MLP neurons of a small language model. Each row is named by its layer, matrix (up: input weights) and neuron, and shows model dimensions 576-703. Each number is 200 + 20 x the weight over its row's rms, rounded and kept within 0 to 999.
Before each neuron's rows, "fires after" lists the tokens most often just before its 100 highest values on Wikipedia text that the model never trained on.

fires after: "(", "in ", "the ", ", ", "born ", "is "
L5.up2719,171,225,215,167,215,211,198,191,199,169,166,191,199,228,184,212,192,196,205,207,204,170,213,195,212,206,227,197,202,189,173,175,192,228,216,206,182,196,211,181,184,185,176,198,209,219,220,220,169,214,186,218,175,190,188,202,201,176,236,207,178,208,187,200,244,204,192,193,223,202,167,189,205,186,182,239,185,207,216,202,198,214,174,185,200,196,186,212,236,191,188,246,174,230,213,181,198,231,202,188,235,213,192,166,204,222,188,240,217,189,215,201,195,213,195,202,198,221,228,226,197,224,215,177,217,205,222,230

fires after: "| ", "\n\n"
L5.up908,176,158,214,215,175,208,170,163,182,199,207,207,217,223,186,190,213,169,160,226,208,175,186,211,200,182,194,219,191,218,163,220,187,222,237,191,207,230,221,210,201,192,212,165,156,210,214,246,180,217,221,209,194,210,206,191,223,181,197,207,194,201,205,220,184,170,206,188,216,207,224,209,217,193,214,230,200,166,204,218,208,209,171,163,177,191,233,215,211,164,195,210,203,227,221,191,215,193,232,206,203,172,190,227,217,209,197,185,212,217,188,240,181,208,191,182,200,194,246,205,184,203,222,207,199,175,167,233

fires after: "."
L5.up918,212,201,199,223,223,177,202,193,197,230,207,203,221,200,188,185,198,178,209,199,212,167,202,184,213,193,184,155,203,224,197,180,185,205,212,173,203,185,203,188,221,198,192,195,177,224,193,224,215,224,225,225,205,211,206,239,210,180,172,203,233,220,170,203,203,207,195,205,235,145,213,166,212,244,260,188,178,187,203,196,215,188,228,209,157,205,186,183,202,187,206,159,187,225,178,230,155,227,190,221,243,186,188,192,208,221,203,211,182,200,235,217,201,232,219,182,165,198,189,185,244,228,217,240,198,205,220,203

fires after: ", ", "October ", "December ", "April ", "March ", "November "
L5.up2513,187,183,182,208,184,223,163,192,221,221,196,210,165,229,198,199,197,166,179,219,227,242,228,217,171,208,170,203,203,204,199,196,245,234,215,198,189,169,185,207,188,188,222,214,179,208,218,211,207,213,200,214,233,204,199,189,193,169,211,208,205,195,190,232,198,214,191,206,181,220,147,207,202,214,222,203,187,199,208,185,159,205,180,182,223,216,191,205,152,210,171,169,226,194,208,212,197,233,168,200,251,192,226,214,183,221,194,188,237,206,190,198,208,174,211,188,178,190,177,183,207,220,219,159,224,179,204,195

fires after: "\n", "| "
L5.up2210,168,195,220,180,211,222,177,173,201,200,228,173,186,214,160,207,207,205,165,221,207,203,184,210,199,206,187,175,158,185,197,175,229,209,186,173,179,212,203,198,207,200,208,183,215,210,226,184,249,216,208,196,208,232,183,206,205,191,182,225,206,180,157,225,185,177,202,202,214,202,181,200,211,202,182,227,195,165,232,215,195,203,197,186,213,171,238,184,155,201,185,202,229,209,157,213,220,205,227,205,220,213,177,229,216,216,187,199,208,202,193,198,176,178,193,195,203,181,206,223,181,154,245,204,171,225,199,196

fires after: "the ", "The ", "to ", "and ", "for ", "in "
L5.up2507,196,224,207,181,225,236,189,196,203,167,190,198,237,191,181,189,208,201,161,179,181,193,229,231,232,207,187,195,171,183,211,194,195,175,186,215,181,215,201,197,191,195,191,218,222,198,158,232,214,179,217,233,153,206,204,196,180,208,201,196,162,185,195,145,212,154,206,181,196,193,166,173,200,195,167,234,191,181,225,186,238,194,213,219,182,212,213,194,211,234,194,213,182,168,179,189,206,246,251,188,217,181,167,198,184,221,191,232,229,214,203,166,203,196,229,172,185,188,224,205,214,216,226,182,219,237,251,199

fires after: "| "
L5.up657,165,194,215,213,234,182,223,191,199,218,217,230,204,242,225,174,185,189,227,236,211,226,207,179,204,192,228,207,207,205,210,203,191,211,205,212,207,179,186,190,197,208,190,190,171,194,204,215,194,200,206,211,201,204,230,197,215,183,151,185,202,241,183,195,191,210,225,211,214,203,188,164,179,227,189,214,185,213,195,199,208,185,209,200,179,220,195,167,203,178,196,216,137,199,213,198,204,252,204,224,235,192,187,206,212,206,193,233,180,202,177,200,198,196,178,198,190,221,215,205,214,223,184,178,258,220,228,233

fires after: "'"
L5.up3009,191,223,190,183,191,222,184,211,224,212,202,234,191,197,212,210,195,189,191,178,192,211,209,209,199,205,202,220,196,187,212,181,215,203,191,166,203,250,207,175,181,218,174,167,170,222,193,219,177,202,193,171,197,192,206,195,193,188,214,154,199,223,193,150,223,201,216,187,228,199,195,183,188,211,188,205,203,141,208,193,209,190,218,220,175,193,237,196,211,203,216,199,194,195,184,202,213,230,219,220,195,217,239,214,206,201,198,181,186,200,208,186,192,165,161,219,199,177,248,188,200,195,199,173,194,186,180,180

fires after: "| ", "2", "0", "1", "9", "4"
L5.up2737,202,221,211,191,208,224,215,196,217,231,226,212,213,210,194,201,184,182,172,203,173,184,214,195,202,225,221,170,188,233,191,206,220,232,206,164,200,206,184,188,198,208,181,205,200,196,213,194,197,203,214,234,157,186,192,209,197,201,194,179,179,227,203,215,194,200,201,204,209,225,209,200,216,230,206,191,195,185,200,204,184,203,203,218,176,206,243,169,202,183,187,190,183,182,201,209,183,204,206,203,197,211,182,176,189,215,179,175,160,196,192,206,192,178,216,159,204,173,205,228,195,174,217,154,205,214,213,217

fires after: "in ", "(", "; ", "Conf", "| "
L5.up286,172,196,191,193,210,201,203,141,203,187,215,207,213,231,185,219,177,219,238,201,206,200,198,198,201,235,190,162,162,199,175,199,197,220,219,186,194,201,210,187,198,188,190,213,220,210,202,196,210,166,208,209,208,193,214,155,266,197,237,159,201,197,185,203,219,173,187,235,228,204,227,176,186,185,223,207,179,202,200,210,166,176,174,177,187,182,195,196,187,196,157,195,172,164,206,229,172,209,234,192,192,169,189,206,246,183,210,209,245,216,187,225,183,223,188,177,211,221,223,183,204,221,215,198,225,205,203,216

fires after: "the ", "978", "a ", "in ", "("
L5.up350,194,182,222,213,193,224,185,168,200,184,145,216,226,204,230,179,230,195,206,219,214,163,222,212,176,253,189,177,195,196,210,187,192,183,185,239,200,229,227,174,207,181,214,239,204,191,187,208,213,195,206,225,200,188,198,179,200,184,191,201,207,181,215,206,184,183,224,181,177,207,191,210,161,208,197,209,203,208,203,208,187,198,195,202,216,189,187,194,215,193,181,225,181,154,185,193,198,230,186,204,207,206,177,220,193,208,155,229,196,206,195,207,173,176,157,162,201,189,218,215,225,186,172,226,209,209,240,204

fires after: "–", "S", "1", "-", "0"
L5.up682,198,202,250,192,214,197,191,188,195,231,187,228,219,219,221,189,243,198,218,236,205,206,208,196,219,191,163,167,169,198,161,220,193,207,203,211,197,182,192,220,215,178,178,203,193,223,185,229,203,203,218,186,168,207,212,229,188,189,174,204,203,213,210,192,169,191,197,199,201,224,212,198,227,207,177,186,207,165,211,190,217,185,200,228,176,194,212,210,183,198,202,185,190,179,199,232,196,204,201,193,192,176,174,200,188,206,171,177,222,195,239,184,204,206,202,198,211,231,208,218,206,203,228,162,230,233,196,189

fires after: "(", "| ", "- "
L5.up2316,192,172,220,196,220,219,196,187,195,172,172,181,190,190,179,196,181,185,181,221,216,195,184,201,173,211,190,173,220,200,192,173,225,231,213,203,202,235,198,207,212,213,183,193,213,211,266,197,192,214,197,211,195,195,211,202,203,198,226,199,234,242,181,224,182,185,178,208,209,189,199,159,234,168,202,199,193,194,231,200,212,205,209,197,205,189,203,198,149,181,169,199,199,227,170,250,211,211,260,219,203,226,195,208,228,210,230,187,211,193,186,204,203,214,207,190,165,192,231,197,187,190,225,202,226,170,193,229

fires after: "h", "am", "Al", "Am", "Ab", "al"
L5.up1869,188,225,256,187,193,168,200,183,150,206,204,224,233,191,204,206,217,213,196,190,222,172,203,195,181,208,190,191,213,179,199,165,163,193,183,175,176,200,204,206,180,188,183,180,182,192,201,158,206,205,225,188,209,191,180,193,157,204,171,209,202,277,212,196,187,183,219,161,177,203,204,216,190,197,196,221,192,219,213,203,201,182,246,192,204,170,201,184,232,213,228,217,207,205,191,186,214,219,201,228,215,211,184,162,190,215,212,207,164,201,220,188,202,197,192,176,235,181,215,193,222,195,194,198,171,190,241,199

fires after: "| ", "; ", "0 ", "8 "
L5.up2839,165,172,193,205,230,183,173,185,203,215,209,184,189,211,181,229,164,197,174,202,223,197,192,201,205,206,217,196,192,201,206,183,241,233,195,184,207,210,206,191,185,209,203,213,194,224,248,177,189,202,194,187,201,196,215,203,209,187,206,186,190,174,163,206,182,186,217,213,220,196,170,194,206,185,221,187,183,182,225,219,179,192,204,166,197,213,212,201,194,188,206,190,179,225,212,192,195,232,212,208,184,200,192,233,193,217,175,219,202,182,192,226,216,233,190,184,171,221,186,221,175,174,191,214,177,208,211,182

fires after: "| ", " ", "55 "
L5.up478,179,222,196,205,217,202,165,193,183,223,203,212,214,227,225,162,167,182,200,212,198,231,241,184,168,194,186,196,227,222,211,206,201,184,193,210,191,192,220,191,195,222,200,161,187,193,237,217,156,180,194,210,212,195,212,170,185,161,179,210,189,213,216,195,212,225,181,194,187,220,172,176,195,195,179,220,219,188,224,177,193,203,186,196,221,202,203,190,210,196,221,235,151,197,220,224,191,231,219,208,219,188,191,204,219,214,189,223,165,223,233,187,206,197,238,202,147,225,194,169,188,211,150,193,200,208,212,208

fires after: "==", "==="
L5.up667,176,222,189,194,182,176,179,177,234,200,213,223,220,209,208,210,214,195,197,185,170,231,209,186,194,220,173,208,203,187,169,194,196,211,211,187,198,201,202,188,182,194,199,209,179,194,192,231,173,210,211,182,216,212,184,193,228,185,197,217,181,196,214,214,167,262,180,191,203,206,164,178,159,205,213,190,185,176,230,172,237,177,189,220,188,214,191,190,214,202,179,225,200,214,183,191,162,209,194,193,203,190,176,205,201,212,186,242,224,222,196,162,215,181,218,192,198,218,191,173,198,242,209,164,194,206,214,219

fires after: "(", "$", ".", ": ", "| ", "km"
L5.up1067,202,188,188,194,178,214,201,216,182,197,194,150,181,244,203,142,173,210,205,205,206,215,201,210,204,204,186,192,198,228,131,198,216,219,257,228,192,201,163,211,199,204,187,214,186,186,208,242,194,234,219,200,172,209,220,176,223,161,208,183,209,192,185,210,209,196,185,214,216,213,186,195,218,198,247,189,199,165,230,213,175,190,206,192,186,196,171,208,171,198,212,192,210,222,197,222,157,211,241,214,238,172,207,224,200,187,222,201,180,229,212,191,213,212,190,191,200,214,188,209,209,193,208,148,191,200,212,210

fires after: ", ", "- ", "\n", "and ", "as ", "\""
L5.up1782,213,217,233,206,200,208,192,207,163,195,179,205,171,194,190,203,183,180,165,206,209,213,167,223,240,216,230,196,156,213,191,184,220,225,184,180,197,177,181,173,187,209,214,200,216,195,196,176,200,216,184,224,200,203,222,219,180,197,178,197,231,185,154,173,190,152,190,226,201,204,188,197,195,190,220,219,167,182,220,215,233,198,225,207,181,190,207,198,158,235,207,200,203,181,192,242,204,205,209,216,223,207,222,210,201,178,165,208,200,182,187,197,218,224,198,217,181,223,227,207,204,217,217,211,227,240,195,192

fires after: " ", "2 ", "0 ", "4 ", "1 ", "| "
L5.up1542,178,229,231,198,186,216,195,202,190,196,170,238,235,218,195,182,227,176,220,205,205,222,222,207,227,190,197,224,210,208,196,229,171,214,216,242,210,209,221,192,157,213,175,199,191,186,225,226,169,192,192,187,183,197,221,215,193,166,158,193,215,200,220,192,179,198,180,197,197,215,190,188,198,206,227,191,173,202,219,217,241,196,196,210,196,231,205,194,192,185,211,232,192,207,185,190,206,212,183,192,223,186,190,194,171,215,156,198,208,186,206,208,223,189,204,186,176,214,188,219,192,224,215,163,192,187,224,217

fires after: "the ", "in ", "of ", "late "
L5.up2442,220,179,177,220,205,210,212,222,188,176,182,207,228,216,223,146,167,191,197,196,182,192,197,204,202,240,215,201,192,173,202,180,203,188,198,193,205,188,230,194,196,217,159,191,202,208,192,216,195,214,195,194,197,186,219,180,197,204,158,204,221,174,229,210,205,199,211,164,179,224,199,193,193,190,214,250,178,222,201,208,203,196,211,167,251,187,166,207,191,185,200,203,201,224,196,195,179,221,197,188,190,198,204,179,231,233,207,221,212,190,189,171,165,165,215,165,205,211,183,191,207,200,169,197,200,185,221,192

fires after: "M", "Me", "'", "ud"
L5.up2959,220,166,178,160,196,212,181,206,181,192,211,197,185,165,204,191,156,198,182,191,192,215,216,197,195,195,230,193,186,211,183,194,189,207,194,199,197,232,217,191,194,189,222,188,167,215,181,217,203,224,204,215,166,213,187,203,187,196,231,198,226,212,178,226,220,162,179,174,229,216,176,183,223,218,186,171,206,150,189,207,190,172,187,176,201,197,227,216,216,223,171,182,210,199,181,223,194,180,234,187,219,199,213,175,216,223,183,190,192,219,209,206,162,196,199,210,164,168,213,209,186,196,209,204,197,209,210,214

fires after: ", "
L5.up2690,194,188,225,175,201,186,162,229,217,192,166,221,218,232,195,207,253,217,201,229,251,202,197,211,248,223,198,174,197,196,225,216,191,223,151,224,203,200,196,231,194,202,183,224,226,181,190,162,231,153,195,208,206,197,195,156,169,184,204,191,206,192,211,185,183,182,234,200,202,213,175,198,209,211,132,218,175,172,200,215,191,180,207,221,213,181,200,217,222,223,208,221,176,181,191,199,189,226,195,207,197,166,168,243,204,180,180,198,186,172,231,224,208,225,204,158,153,184,177,177,181,184,211,209,209,217,222,170

fires after: "d", "D", "t", "ad"
L5.up2705,204,197,194,177,223,196,154,182,209,190,237,182,248,170,201,190,152,227,186,181,192,212,216,216,161,211,187,202,195,197,193,214,186,209,223,184,178,232,183,177,189,194,195,193,193,201,192,191,191,181,183,176,223,181,186,205,184,209,203,199,177,230,216,171,200,202,211,167,217,190,167,214,233,220,202,181,223,207,206,219,235,196,193,205,169,214,198,197,222,219,191,208,211,226,167,219,206,212,184,201,210,207,229,223,206,211,192,202,188,235,224,183,188,148,214,198,212,214,189,215,217,175,205,205,186,193,211,240

fires after: ", ", "and ", "ing", "200", "s"
L5.up1247,195,230,207,170,188,179,193,160,173,186,175,231,176,211,219,205,221,220,218,203,193,212,231,207,252,214,224,163,203,219,179,196,214,224,188,202,198,183,196,227,189,195,178,252,207,207,204,187,192,208,218,187,187,227,195,218,212,194,189,222,207,212,189,197,199,165,186,216,198,235,209,219,182,203,191,209,188,189,194,221,210,205,240,236,180,199,200,182,166,192,212,213,200,177,220,240,142,215,201,243,171,182,179,175,176,204,194,220,211,183,204,196,192,200,202,148,210,233,201,176,206,186,201,184,262,237,191,204

fires after: "."
L5.up2695,193,184,217,220,218,176,195,237,199,216,189,192,197,213,181,213,177,207,201,195,221,212,217,207,217,196,233,207,185,206,178,207,143,170,188,182,210,221,188,186,208,194,178,223,186,189,196,197,171,225,210,181,162,208,196,230,216,212,184,171,198,208,193,178,214,179,198,182,198,213,177,130,284,194,216,238,191,208,203,229,221,202,210,183,209,209,202,180,205,186,199,197,185,212,199,213,201,209,208,229,215,182,182,209,234,232,232,234,195,219,240,196,221,239,232,176,185,191,201,212,206,206,205,198,187,217,238,196

fires after: "- ", "| ", "\"", "the ", "The "
L5.up479,199,223,190,186,188,251,199,147,208,178,196,202,199,207,191,181,207,177,203,219,224,191,184,217,231,222,170,198,210,233,200,192,208,256,164,218,175,192,211,189,175,193,229,195,212,207,207,196,196,253,213,206,189,180,200,189,210,210,205,197,202,199,223,183,189,191,194,184,174,166,181,209,207,183,204,233,161,192,232,184,198,201,208,209,194,209,197,175,200,174,204,204,173,180,178,211,199,206,197,225,209,181,194,182,225,230,169,219,192,174,191,179,199,206,202,189,202,198,211,216,239,213,205,202,186,238,185,202

fires after: "–", "198", "199"
L5.up349,198,223,223,212,187,171,197,203,211,203,202,216,245,224,185,187,198,176,178,227,191,199,222,217,170,218,195,167,203,197,187,205,245,224,187,191,197,174,180,187,210,195,184,199,156,209,180,222,213,160,213,192,252,199,221,233,218,169,142,222,227,229,206,191,161,219,240,189,188,193,183,242,184,213,227,191,218,185,204,173,164,171,199,222,211,209,231,216,224,198,202,175,167,200,190,225,219,199,197,192,209,185,172,176,215,219,214,180,179,221,207,201,186,187,215,221,218,215,226,237,211,183,192,159,252,213,219,204

fires after: "of ", "to ", "for ", ": "
L5.up1820,235,214,199,171,209,190,209,147,179,193,206,217,235,238,186,175,174,206,183,188,185,206,195,229,224,191,217,181,173,218,197,212,208,188,163,215,158,192,197,187,203,175,191,203,173,187,188,241,205,216,190,157,213,210,178,188,227,201,226,212,208,232,227,212,187,153,225,193,162,210,192,229,195,178,184,220,193,156,223,203,221,197,188,207,212,204,233,164,203,187,229,224,219,148,198,197,216,238,184,207,207,175,232,221,196,204,162,238,200,227,201,207,161,203,213,186,206,206,238,161,184,215,202,175,227,217,219,248

fires after: "'", "his ", "ear", "un", "Be"
L5.up1465,227,186,238,181,187,215,164,199,190,187,209,240,211,223,203,211,224,226,150,213,211,205,213,209,213,196,194,196,196,204,203,184,176,195,186,206,220,223,217,182,211,228,190,190,180,189,186,232,174,224,183,208,180,212,209,218,207,190,170,180,205,203,185,192,219,208,205,175,203,199,231,185,216,173,209,190,193,213,208,196,211,186,207,193,198,175,209,216,218,188,227,208,196,206,174,187,189,208,201,199,196,207,200,185,223,232,227,163,213,177,177,216,168,197,180,176,172,181,221,192,207,211,206,186,186,230,230,203

fires after: "- ", "200", "\n", "2", "8", "4"
L5.up2234,195,194,179,197,216,232,189,172,210,206,183,195,233,231,218,195,158,187,180,172,198,165,193,208,208,259,191,182,197,209,168,201,235,205,200,183,196,171,202,220,209,213,231,149,177,211,202,189,185,193,193,218,190,183,210,189,214,191,236,228,216,209,159,216,165,205,207,194,206,200,193,210,230,247,195,175,199,209,226,183,205,180,184,217,191,227,220,203,176,220,203,196,189,191,224,204,210,174,205,225,220,209,195,207,197,205,205,201,224,163,187,192,239,191,205,193,176,192,188,188,211,187,221,177,206,225,185,215

fires after: "- ", "200", "201", "202", "• ", "Running "
L5.up1600,217,179,235,212,198,202,224,205,212,184,202,206,190,210,228,177,203,195,186,197,177,180,190,190,176,234,199,195,177,217,185,161,209,198,148,192,199,180,243,199,195,192,205,157,164,212,196,246,194,217,183,196,226,208,182,179,225,196,200,229,230,228,178,215,217,186,218,170,189,198,216,168,210,208,213,215,205,210,219,199,224,201,192,196,183,208,253,215,177,198,174,172,183,198,197,204,183,180,219,220,253,206,212,218,216,231,177,212,191,187,203,186,247,179,217,224,182,238,193,194,204,203,219,207,212,209,191,205

fires after: "T", "S", "Th", "s", "t", "am"
L5.up2521,188,197,199,166,178,201,226,166,189,216,200,199,214,189,201,171,183,171,198,210,176,225,201,217,197,186,207,200,162,169,214,223,225,230,188,215,212,203,181,189,156,176,232,181,171,194,196,245,196,223,201,177,175,208,187,201,191,200,227,203,189,244,175,169,218,202,188,183,218,200,215,196,229,187,224,196,190,228,211,213,235,191,187,188,177,191,215,201,197,220,166,231,213,204,206,207,189,205,197,223,187,208,234,189,159,220,151,193,207,198,184,186,185,217,196,178,190,180,228,224,221,213,207,187,197,168,199,238

fires after: "al", "-", "Ab", "Al", "ar ", "ibn "
L5.up2947,185,201,239,179,224,168,176,213,205,180,208,229,220,232,207,237,199,151,194,228,214,190,207,203,228,211,172,195,191,157,177,164,239,219,178,174,174,196,175,196,190,205,218,188,165,184,216,199,166,176,182,200,182,223,207,156,176,203,210,190,211,230,230,177,180,214,210,193,192,211,189,233,188,211,186,226,179,201,220,188,160,185,212,185,201,238,218,213,193,205,241,224,199,212,188,220,182,218,219,169,192,198,176,224,187,215,176,230,186,168,196,171,194,190,222,166,192,229,156,207,209,205,221,186,226,210,233,199

fires after: ".", "c", "N", "n"
L5.up2167,221,209,179,211,218,203,188,183,189,174,219,164,197,229,205,218,189,186,232,191,220,215,198,198,185,200,209,207,166,193,200,211,186,218,206,197,222,184,210,181,234,195,158,204,175,190,230,222,156,205,212,175,196,222,202,213,235,193,169,195,187,180,210,190,197,170,177,229,217,217,186,168,224,212,224,227,180,191,216,200,190,173,226,197,231,253,189,177,197,241,190,191,177,199,215,214,143,201,202,233,215,170,195,229,236,234,202,211,223,214,191,193,199,209,212,209,191,241,175,190,198,188,202,208,238,204,203,198

fires after: "P", ".", "c", "ec"
L5.up2106,175,173,162,198,170,190,225,194,181,192,150,191,203,211,191,194,174,191,210,212,252,180,210,229,235,204,222,210,173,212,144,195,234,206,243,191,200,195,215,200,197,201,203,226,195,205,202,233,210,221,178,217,194,193,190,232,222,199,205,167,227,171,205,171,215,193,197,219,224,178,188,186,213,170,187,190,207,211,229,209,199,208,194,216,203,217,200,183,155,218,156,194,170,210,202,220,170,173,228,220,210,207,224,196,210,202,189,236,210,204,193,232,176,213,223,214,189,188,212,234,192,179,207,180,242,202,222,231

fires after: "==", "== ", "===", "International "
L5.up1714,195,212,199,193,190,197,214,208,216,238,230,202,208,259,226,193,230,189,204,175,200,208,197,205,180,178,212,204,219,205,154,200,208,196,240,199,214,196,225,175,193,208,175,224,158,198,219,208,196,205,184,171,194,209,139,211,214,179,191,207,210,203,181,183,185,204,176,171,210,210,181,173,189,236,218,204,201,168,230,184,222,204,166,202,207,214,225,179,201,174,166,205,214,229,190,191,152,222,183,201,221,201,209,194,233,192,163,213,217,197,189,198,219,193,221,190,216,203,202,198,190,235,226,214,180,172,178,229

fires after: "d", "t", "D", "ant", "T", "et"
L5.up1983,205,182,200,200,177,218,212,186,209,187,171,219,242,181,207,225,181,178,190,191,171,223,216,201,204,244,221,212,198,166,197,162,172,218,215,148,188,187,181,204,184,193,211,202,214,179,201,242,225,227,203,167,194,181,176,222,193,198,194,183,196,220,207,198,186,231,209,167,224,188,210,195,224,195,194,170,194,194,212,231,222,216,180,219,166,205,227,234,180,219,193,201,177,195,236,153,208,244,188,200,185,215,212,220,186,200,185,209,218,224,196,187,218,188,176,197,208,196,176,210,201,191,239,170,228,200,196,231

fires after: "June ", "November ", "September ", "January ", "April "
L5.up1797,214,184,211,231,179,209,163,154,208,228,217,220,183,187,208,209,175,181,184,194,187,198,217,211,205,230,175,165,196,175,200,193,246,227,195,175,187,223,199,188,209,187,237,177,203,201,217,222,192,217,198,197,220,201,203,213,209,167,224,197,173,237,226,241,188,230,205,220,203,167,150,194,223,180,222,190,174,232,203,198,175,200,198,228,183,221,184,216,177,179,194,196,207,204,242,182,191,228,179,179,219,185,172,220,203,198,182,191,199,205,235,226,194,183,205,200,173,188,177,168,198,197,218,184,252,169,189,216

fires after: ", ", "known "
L5.up1529,216,256,240,183,244,190,192,159,209,200,184,236,216,227,186,190,229,216,189,235,210,192,209,225,231,221,200,208,183,192,199,198,173,207,185,185,216,200,261,192,205,218,167,208,210,218,218,200,216,189,203,174,209,209,222,196,220,193,216,196,270,225,183,187,233,190,184,217,201,216,167,197,205,250,182,181,199,182,189,208,220,213,210,217,204,207,182,177,217,219,214,216,169,209,224,190,157,234,185,172,251,151,172,228,209,195,188,246,203,173,175,202,203,195,218,136,203,206,199,239,197,196,148,212,183,189,239,185

fires after: "\n", "0", "4 ", "2 "
L5.up2987,177,184,214,222,197,219,178,187,205,185,216,210,229,193,191,177,220,190,203,205,179,206,227,176,211,156,160,188,200,234,190,234,191,201,222,206,208,190,234,200,212,173,198,202,182,216,171,218,242,205,183,179,197,190,168,238,234,182,162,195,185,194,203,216,172,181,173,218,211,205,231,195,210,243,200,173,186,195,218,208,211,204,216,188,224,217,204,224,204,177,201,191,216,213,176,245,218,203,172,224,189,194,201,211,236,208,186,220,204,151,182,224,210,180,188,195,232,236,197,230,220,205,207,180,191,195,164,207

fires after: "was ", "were ", "be ", "is ", "been "
L5.up2648,190,204,204,221,192,224,198,200,164,171,185,205,182,199,207,182,159,167,203,211,218,202,197,199,185,206,200,135,217,184,190,173,165,217,185,218,197,213,222,203,189,174,208,150,196,200,224,221,193,195,216,192,183,169,242,207,188,201,176,180,200,184,211,224,212,199,226,198,193,208,186,187,221,194,229,234,197,163,202,192,241,182,227,211,219,199,210,198,174,190,199,198,202,187,228,193,225,192,203,184,219,214,198,195,198,194,233,184,213,169,189,178,186,225,192,176,178,201,203,202,199,226,196,166,221,228,207,197

fires after: "was ", "is ", "not ", "are "
L5.up2731,207,147,213,179,162,224,191,165,199,189,207,211,251,211,207,172,179,192,177,196,204,230,227,209,211,201,194,163,198,197,172,200,184,210,189,227,204,266,216,226,188,207,164,186,223,208,220,197,184,201,232,175,192,177,212,186,199,163,221,165,213,199,251,187,224,211,220,201,191,219,170,193,209,185,169,231,204,168,207,172,204,193,226,224,204,211,242,219,198,181,200,202,186,218,239,197,223,205,215,209,177,213,197,231,222,221,219,202,217,180,209,207,209,210,207,201,187,208,216,164,220,223,191,173,228,210,194,247

fires after: "), ", "the ", "a ", ", ", "The ", "named "
L5.up2556,182,217,222,227,204,156,151,183,177,196,139,197,166,209,221,246,236,193,198,194,212,194,213,198,223,257,178,204,199,163,193,182,189,212,180,205,197,205,179,186,148,185,190,205,185,190,214,212,193,180,188,187,201,231,212,168,209,183,237,214,198,224,196,194,226,158,212,192,239,222,215,178,206,199,171,202,220,196,205,177,202,204,197,191,193,203,231,221,175,218,197,208,162,206,218,187,205,221,207,189,241,184,167,190,181,188,187,211,221,215,186,202,183,222,217,200,205,228,197,222,188,196,210,157,198,214,198,185

fires after: "(", "==", "==="
L5.up1289,209,206,185,190,197,205,208,158,220,215,186,188,238,207,210,155,193,205,177,171,196,223,201,197,187,209,188,226,208,198,222,203,179,203,228,194,191,196,234,178,179,218,178,204,165,194,229,182,184,199,207,216,188,204,169,181,252,177,186,218,223,225,197,176,186,211,216,221,228,213,174,197,246,227,178,214,201,163,234,180,209,199,167,176,223,189,207,192,179,202,191,207,201,246,215,224,230,216,191,209,213,179,172,214,211,199,207,210,220,224,189,196,157,197,200,158,206,216,216,170,181,235,190,189,201,164,190,212

fires after: "Re", "Ro", "F", "R", "W"
L5.up515,199,219,160,188,146,249,214,169,194,205,176,220,201,216,189,195,175,199,202,206,243,185,231,218,221,184,201,189,185,217,195,170,224,177,194,200,187,237,202,219,176,199,225,204,205,220,228,206,202,228,211,190,233,168,175,240,227,210,218,199,192,205,221,187,173,227,203,207,210,184,215,220,196,186,191,218,192,203,205,186,192,194,207,215,196,243,210,217,212,224,195,216,156,182,173,162,189,208,227,181,212,194,184,206,224,232,224,226,189,207,206,213,148,195,213,206,194,196,224,186,186,237,191,176,205,190,189,167

fires after: "| ", "0 ", "2 ", "1 ", "6 ", "5 "
L5.up1630,146,225,199,241,214,190,218,206,225,216,190,210,178,166,195,194,182,163,195,178,207,187,192,222,215,179,187,195,205,201,214,212,218,221,202,195,189,219,207,167,229,208,209,174,194,208,216,192,182,170,185,181,207,212,219,205,197,190,184,179,164,214,184,172,207,189,199,207,201,205,182,181,237,234,176,201,182,183,198,205,218,199,226,202,223,229,205,201,207,175,202,195,179,227,232,238,195,211,190,189,211,171,211,212,223,191,191,247,190,187,190,184,199,202,214,235,192,216,189,233,210,194,196,194,185,206,208,192